{
  "num_attention_heads": 7,
  "hidden_act": "swiglu",
  "norm_eps": 1e-05,
  "rope_theta": 100000.0,
  "bias": "none",
  "parallel_block": false,
  "init": "uniform",
  "init_std_qkv": 0.0574,
  "init_std_o": 0.0135,
  "lr_head": 0.00756,
  "max_seq_len": 1024,
  "max_steps": 7215
}
MLP neurons of a small language model. Each row is named by its layer, matrix (gate and up: input weights) and neuron, and shows model dimensions 48-175. Each number is 500 + 40 x the weight over its row's rms, rounded and kept within 0 to 999. Numbers have three digits each. A neuron's up and down rows have the sign that makes its largest values positive.
After each neuron's rows, "fires on" lists the tokens most often at its 100 highest values on Wikipedia text that the model never trained on.

L6.gate90:514492522477469479447552515499424536518561550539570541445472530596539506512505540500443547579461522523509467501463483477538473451428499533438485533452523563504540482499600493544507465548579491568554532529439447530491481523528492518473473530488487509559456486493512617536495503489540477491509537458531499533537536502523474491423480440563545490498505538479568496498460412489508504532439
L6.up90:601522482487439501511573456510458554489551506485518507555545563490482490556484501515510532567476520517497490466524607473505450537543542447476490516516603460498512485513482526548454557535443511531567527535446446521449545538546477524500558431504438460512461451496535518471450529470435450557473445424472509504549579419477516433472535514528511522522475481457522598485526536449500556539518
fires on: "c", "id", "ct", "t", "ut"

L6.gate247:560503458486510475614440546472530556430535531526486530448520460480469475500471512555464488512536531513457461462523504548471541485499517441535539451559483467524496557469488450516460528506467552476558429456564553489488507461568536491460473452513483552565495514472506453533541505465492508502473475505415478446465486491465512526476485520481607511538536443471540384540530462515533537509529
L6.up247:464546458460486545482529502427484547519494517465481472495478563531574521508464491484518493447584521501530443494485548548586446508461500507455545477543552434488486498472448526461598459488458515508501509479550504561424488482414469483470471451520499497457525516531551429531557457443441460469585535492433476501474494510526436463441509529501472584493525480457517514525492492519418551430534
fires on: ":", "e", " pl", "pl", " pe", "re"

L6.gate96:552496498410476550448497547435414432477470508499568475576456541517516409472482536514473508521479490479503469563466533509532515504519486475530521561458557530535464485485474441457449484584537492529498493536502443456510462505545488542581543461504441557545477479407530461477523467517436528493479457474465572399548454481534473430486504503507501553451436449487527516455484449510486532522487
L6.up96:513491509408434496479572456386483583491527568591480471532493448552459462521576545475535510490574496500439517394510535545523532470470459547497470442536553462478489512479462481482515478577482446480464540522532471532465435549529553542480538518510516562495487526507533462462496470491516486551467505459417514531493500534509398512475529503512492468488476489546522475534477579528556511459582
fires on: "t", "qu", "ar", "ct"

L3.gate39:411533486518596430526450480549448471548577410443507492483491488565491558497541513548461451475565564538518485450502483527499472491447489493517526495479511441589544494576496499477471560441483505491443488390529496490441565554560485479497485459561472539512494528446505440556515515481502449499452490439509497463526537482505527486491465476535451535460517484471544429534504574472493517520501
L3.up39:514459516513517460510459466522470551465454414465493442464478495536455514546443466531534578513518525591526473518476512521420423487542541445494531486494490573526600501552484441439515535492556575485488547481478474491431519479518477533508482503542437499404537519502469547574523506529458460477521506431531390516473485512480469432542450477506438508537483395448534429538505548491501527537503
fires on: "e", " made", " pe", " Pe", "aking"

L3.gate325:543429502407544511437525427491489451540484557549564482460515548525490526509435442532507416526494493472424525510527503484525498493521431471488539448461398577497506510483513538549504478531528520514521476547565455444521503537545526559527481503446533504443523551570476513479533505454480490514482528523485468533455423590485512466520534496501445472434501516504511527526489497443504393499515
L3.up325:517433463477476541535467460493509481561490549479415495447532493489500439492499477479527551500508546582501440504514525582522456516490572496512476422541522442496490519498475462540525562560481423471414493518544520508464501480451509509498492594538447510534460453468548443491473518522437500452531427534445517496543599512506527526469553518490527516540513496439585500425514477511523381560447
fires on: " "

L6.gate435:529518526404508620531490530492508512542550521528505435458515503555543507510529485450484464511491557500471438513515511585441510481549471503511482507459575570522497533503508524568473561504563504470498500460450533491472492528553517517450433530464502482505483456548533521465508475457573454574545500458445426466554487526475483477565552528523454495554472490480448453420504516453436518536427
L6.up435:421490460462504502499501455504460511439517550551513568483502548545490471557521532550570456511525522569478439498467553499496423510582454452546492481470565455495516491427487455572463487512486539533522488457486507453412507494481502502501479545477466496458446555570568547493559546479520496469494509503557482466518504500429530470553526487486494499547528503426522538493542517494478519483502
fires on: "E", "l", "pl", "U", "ri"

L3.gate208:553509527517484429476463488516472451460437510488581535448452516452489430466458513509542456542502459490445530425443480486520511474407469483478453521477476535531523521487512518511420528570515475546509470530562483480455550453496495502509506384514463534518487518450531560444494477497487528479494587527460468501474486544525554481448449541468530514605425550565409451512485516442553508570501
L3.up208:495558493507525516511531561497537439544505490484444494532447518476499529526498523569472531473526476458456494496504518535490458489499482492424520442489480455467564521577479549509510464490453447544530480544492453429540574558490526434419483543548478544476463493514454481500548451589489531545554501453493519521507497511483531550494494450462502490528435480461636529414474567509508514559540
fires on: "ed", "b", "uman", "lex"

L3.gate154:423478489523449520438564471499538518462510613456519565478507481538452431490500560476554465465429498544489474579515409497572502517555454441463497542462525475467546520563528474484573452518459435525463467495456484561426502529506553510487524541455481531454458532474475438515480441435533530499516459524503498535474434508567472559451499490556462521501525494532455498512530437540485470494435
L3.up154:524501474505529569568503480477443536464549513539533505522426535561509482530499506492479485551520446454523515450501477548523480528447511455423496489503548456544572456492448511510531500476472480482405480458618454453451414503479498562566515540483524528488456439524511526517467506507532441503513544520530473460460469499434568513389520477518434542527517493492477482538544461531477423449556
fires on: "oc", "on", "c", "est", "iss", " pre"

L6.gate390:519527519550547494524479504506518513453504475483524456498450489467506512537460496505491551493497468499537461471520502476513518548475495539430445537435443556451435481524541501513558464465511501483394601400561538510506527408511552529502486542503481470507525515535473484572534490436527495561583550465602500556499532511519462513544497567511497487403479466438573476499552474461508524635514
L6.up390:455489551538471469512509558425445499532519517480543559529434524475529458489494508600422520461527514566492464511563523527555484445517504564524522529532499529503512509512488453482511507526508563489572521469515530534508550471492511510529514542567487544490493488572509493507469418544487488531477461431509499443547499455571547482483539477533532467513537494464580512520554479552482483507526
fires on: "ed", "ing", "aking", " won", "ake", "ost"

L6.gate7:483569479494476418518488557463509566461517499541436472567407520384490599510445557553402545504499459477507417375516517477535525544505490538462483510528471465519506517487467529424477450458490504501555545532462489497469457507513573503581544527473550494481546513476517518483475442438506514536539538462535481484476504480456498519501573518400564493473471477444480470417546520493529537454546
L6.up7:486557399449466457477493491449530541565514521474473579504462532444478503452416498565402474518484535452498447413487437488531543490484503511477474511554471517439473509462481479465529498421448502508506530429460531560515499527475550561554504494536495538536455477503457444507557508511517517450477594510451534516520507537460468546514521419542556519469498496502515512456601469507439483524499
fires on: "z", " Z", "us", "n", "os", " un"

L3.gate145:526523490494565514484481452447477438460549503529472550539472497493547508417501528517539464429473554500472483507550463490469501555520487448498478536381479514447530421481499429433512499488564526462459484466543505489526449514506441508569496514446508515475525485492461570573532511549484538449483554437485506550581464450478521499488458489536504519531439500476465487572578472436460463464539
L3.up145:457456520533490501557497511461499519491486542480492488429472453503467510499474411634454522583482528533465452433534502513475507484468436481457478498510468528505499535483497411492491475514473454484498524470511506543506485513482499519511493418440532410503502426506436502454502425499498477562524472432484481536562453538532464509518477475465468531520545522471513506559577455389447458564480
fires on: "ed", "ing", "s", "ch", "e", "ak"

L6.gate256:489494476453498467516507505562575474508513477500531521500477565452543481565487516537470512472491431499513443483494443504455510423529463523559468514486509551509488512470533503568437482464499426442487547483434473564477500463553518495452466395479506520596443472499576505512513505523512555496458438464500546596551483513537543528549505566520492461601578478490508445453510472486529518476503
L6.up256:612478490517508366535544559461526534530519476495442472545510475488519483462459524483474439461479461484500484444459519417504468514535447459523512496514537501494464464453501555526453512570521495556429505504429526504518459553487531493494492508457475534457518485491532486576464508550481539453498486515548501566479488454526491560587444536474426480480543499482449541516481490566539574506491
fires on: "it", "ac", "as", "ad", "."

L3.gate337:532445521491479566450502545474520531514533515538544515471493498500522507530442458506505543530523512492524470534518483462560603536568492489515491524568463491499455503527514473446478432430454528545437516575455484422491467501437470519454467537472503433468483420541465481530505477479501468496506489560484572456508452555519479522493533438535482503530498518469502530487525428599505525547530
L3.up337:470518480430595513497462520479515491527456465563480535464562411506534577459448515553467452530516524452457530454534526547434476453561492463425541513547536508522512527472544462507490525509547505524485515459505497447549456513503429513527484425523439474511588527454523484526606522477551453487464447473485488508498466458432465583484531502521524471471536505466524523432496524487498517472490
fires on: "ar", "°", ":", "h", " place", "he"

L3.gate76:464556493563562515547492469471518567495518461514554493507475543486497556448487493517504502478519479516493498498480526522495476554469448530616536508482478500493462498506519521506515426460545453445482486482519470570572488543517476521552515462511468504522392509565517493543514471519509576490492507486564476492480524448508528424517467511466540464471454487520513452547617472386496546460462
L3.up76:492496485466494507495536462425453530486437510414492500542465512542493531514455462482474479411477511580528458528524556473611545552487416491510528473507566495415478486491491578522478585364502452526442488439469537501476515455473519511458543560450477471437443508419486501435465480547560459513490561494487520494437527533476504540504500503476506495538502459516509569512515500496427485475520
fires on: "os", "-", "z", "w", "is", "ent"

L6.gate347:457518558473496550507551427498531489454506525464497504504494504442472481562424540534481509482530491501483562538487471500434444450469488511450486489499532482523570495583468535507455463539533499485451518481491474505424409474459470524462535579460508611465478521505496476548546527542480484434490457549563435427511539539493460514544554472534518536516540481458531459436524464514562444488511
L6.up347:481500491527543479505555436497459538527514434469513490546554545545532470540503493468468460505494472508516480475532446592464397609461565515445569517445497486461457475505443536550467551512485509542503521493548559530416516579458492466492542500523447496422500519481529478439474472433497496470535479536515459522495494448453500414515464559591438509521546439508512475474511545516485464435449
fires on: " R", " occ", "c", "iss", "ir", " conc"

L6.gate285:493538509563434512514477480533498492443504549506505545513493432529529517525495530533534432449569511495528503589471536500511478442521486472459548487517481545517508543522530588571466592518519447531520457493511473576526450473503423533521496537469532484489505467483478541530431539508605499578517559574535574459537521448513571525489515507447493516492439507498444461455540479503481520578526
L6.up285:525513466575527538468510484519535540562488476460571468514455465529492460528553523493521428459542513450538518483512485520468461510531582478489502480417516552554469523530540528503465557481464507522431492517546496502440482494493459522529515453473494403451434463497420413522490541495509486470449510532455477531426468478447554482529510466506402515532524512533489522496513507450585482540516
fires on: " f", "t", "ult", "ess", "f", "oy"

L3.gate349:513489548517535512504488504511469478443565526476471504615515573495552461511519516479503547401538514500499545527561517537450455383449517461465485574476573554535515516463501426498510542472464526445484562448530481501490481514461494561460529482546489513468502522492592503566550460497530488526482523492531476537493534538532526511536461528438489518546535469482463556499526432574512530449544
L3.up349:547473498527478546483545449512512430493532432508505495492423498496423511469436513568456439515469473493452451471537504536433562466456495450544592496482493526481538431497503511570522526524476558556465480477527472478512499424501484527542527525501489491445428535504454532481465557419562420542519475424477441514512553452443512426516481491504489462563570468515508493498496549495547536497452
fires on: " add", "ese", "ear", "ut", "ad", " of"

L3.gate106:539539513579495507511476588499540554532488502508510530550498559482474480560491497515516427483561588525555446518559518476525507499533520465487583494481524524514528604547546456509492478423426539451531516533462518509517551464427493507538492461499471547484485455421512514438503542505510415543516544471473497495476519479494533448449468566432497569534530485501518509523516557520500490523445
L3.up106:396501465526485498559495489425453567551528464463529523536512543457527518493517476511543514548514571464519493556541513495495478527462498538465425499454540538446535531452423538585493465436542530485534495567567511533473472463546403450492555533535439514534488487430497497482460514481509443539594433506526487467468513505467476520613451494559524468445467445490472502516533549466474554475490
fires on: "le", " count", " Count", "p", "overn", "id"

L3.gate285:552456541543442479533558489512412439474462567533542498473482445471527475535519464551518508439505473501475547473496540472491523630562492526515506454519439494510445568529489537539517457541470511563483559470510526490506428446516484494473471482458514423493530532509510505514611525457436452476452472423486450471537447564457458540526598473536523440470523583504485488477515455484540467538439
L3.up285:471532526469477477504521435570497480501560498463510515504508484472446480461422539537506453429544476502522429542469577463549471525471494554526509519472478551537498490522478417482499502510530550514413474550486569536493476504418492449488510393519573507501471469461499458437446519460458495478515413469576430456508497537485475527501472451517536478506544484491576539459466537559551475477483
fires on: " a", " ", "ve"

L6.gate423:488466489485488556477504533445451463534524555532444523499400529506478510465531532498505551508502575558481486474495494555520496528538527496525525483527489485510457515537516504513545501454546568506591452440549498471458578450548442544468491459478483531504527526574496474530521511492477520550421496532460437533476503516542486490527468532410513540462423525491472514393543480487462546483490
L6.up423:521546528470546565508500448503463511494515545500427599520509447497479472430468493514526574472552502513488409510517476553432518567502487550496483564521556478521431499568511553570524411441461479475484534463527491524442536516483490431469458450504540528459493510510489502495388488433534511481490559548512495517560487459446542496533553487441543454436516512485420541451457488465424485493543
fires on: " S"

L3.gate256:522528513456446475556514467450537508434490466477449535448502481493461428558523494442531442476434505529493509439476500502503465608466428530503479442510537539491469536538494558513443427526541498465495529489520524504482445498474412575461493495497392508419579465544474496521529528567504471525570499473506508493406489491559498559437502509548541497480474509473473495508483593476462553504479
L3.up256:455491525478478471514502412460502530462447497489424472553430456516511469473509518497480440443539552530481425515574572549528525557512415556531489440554513568485557516468522578497471501483501477480557533549518534476471465523465473503457512552506504581529544514509489520535576474430460510494519482537487560468411558430546491512478498468492494479474550519528528545503495589524499512521483
fires on: " de", "se", "pe", "ke"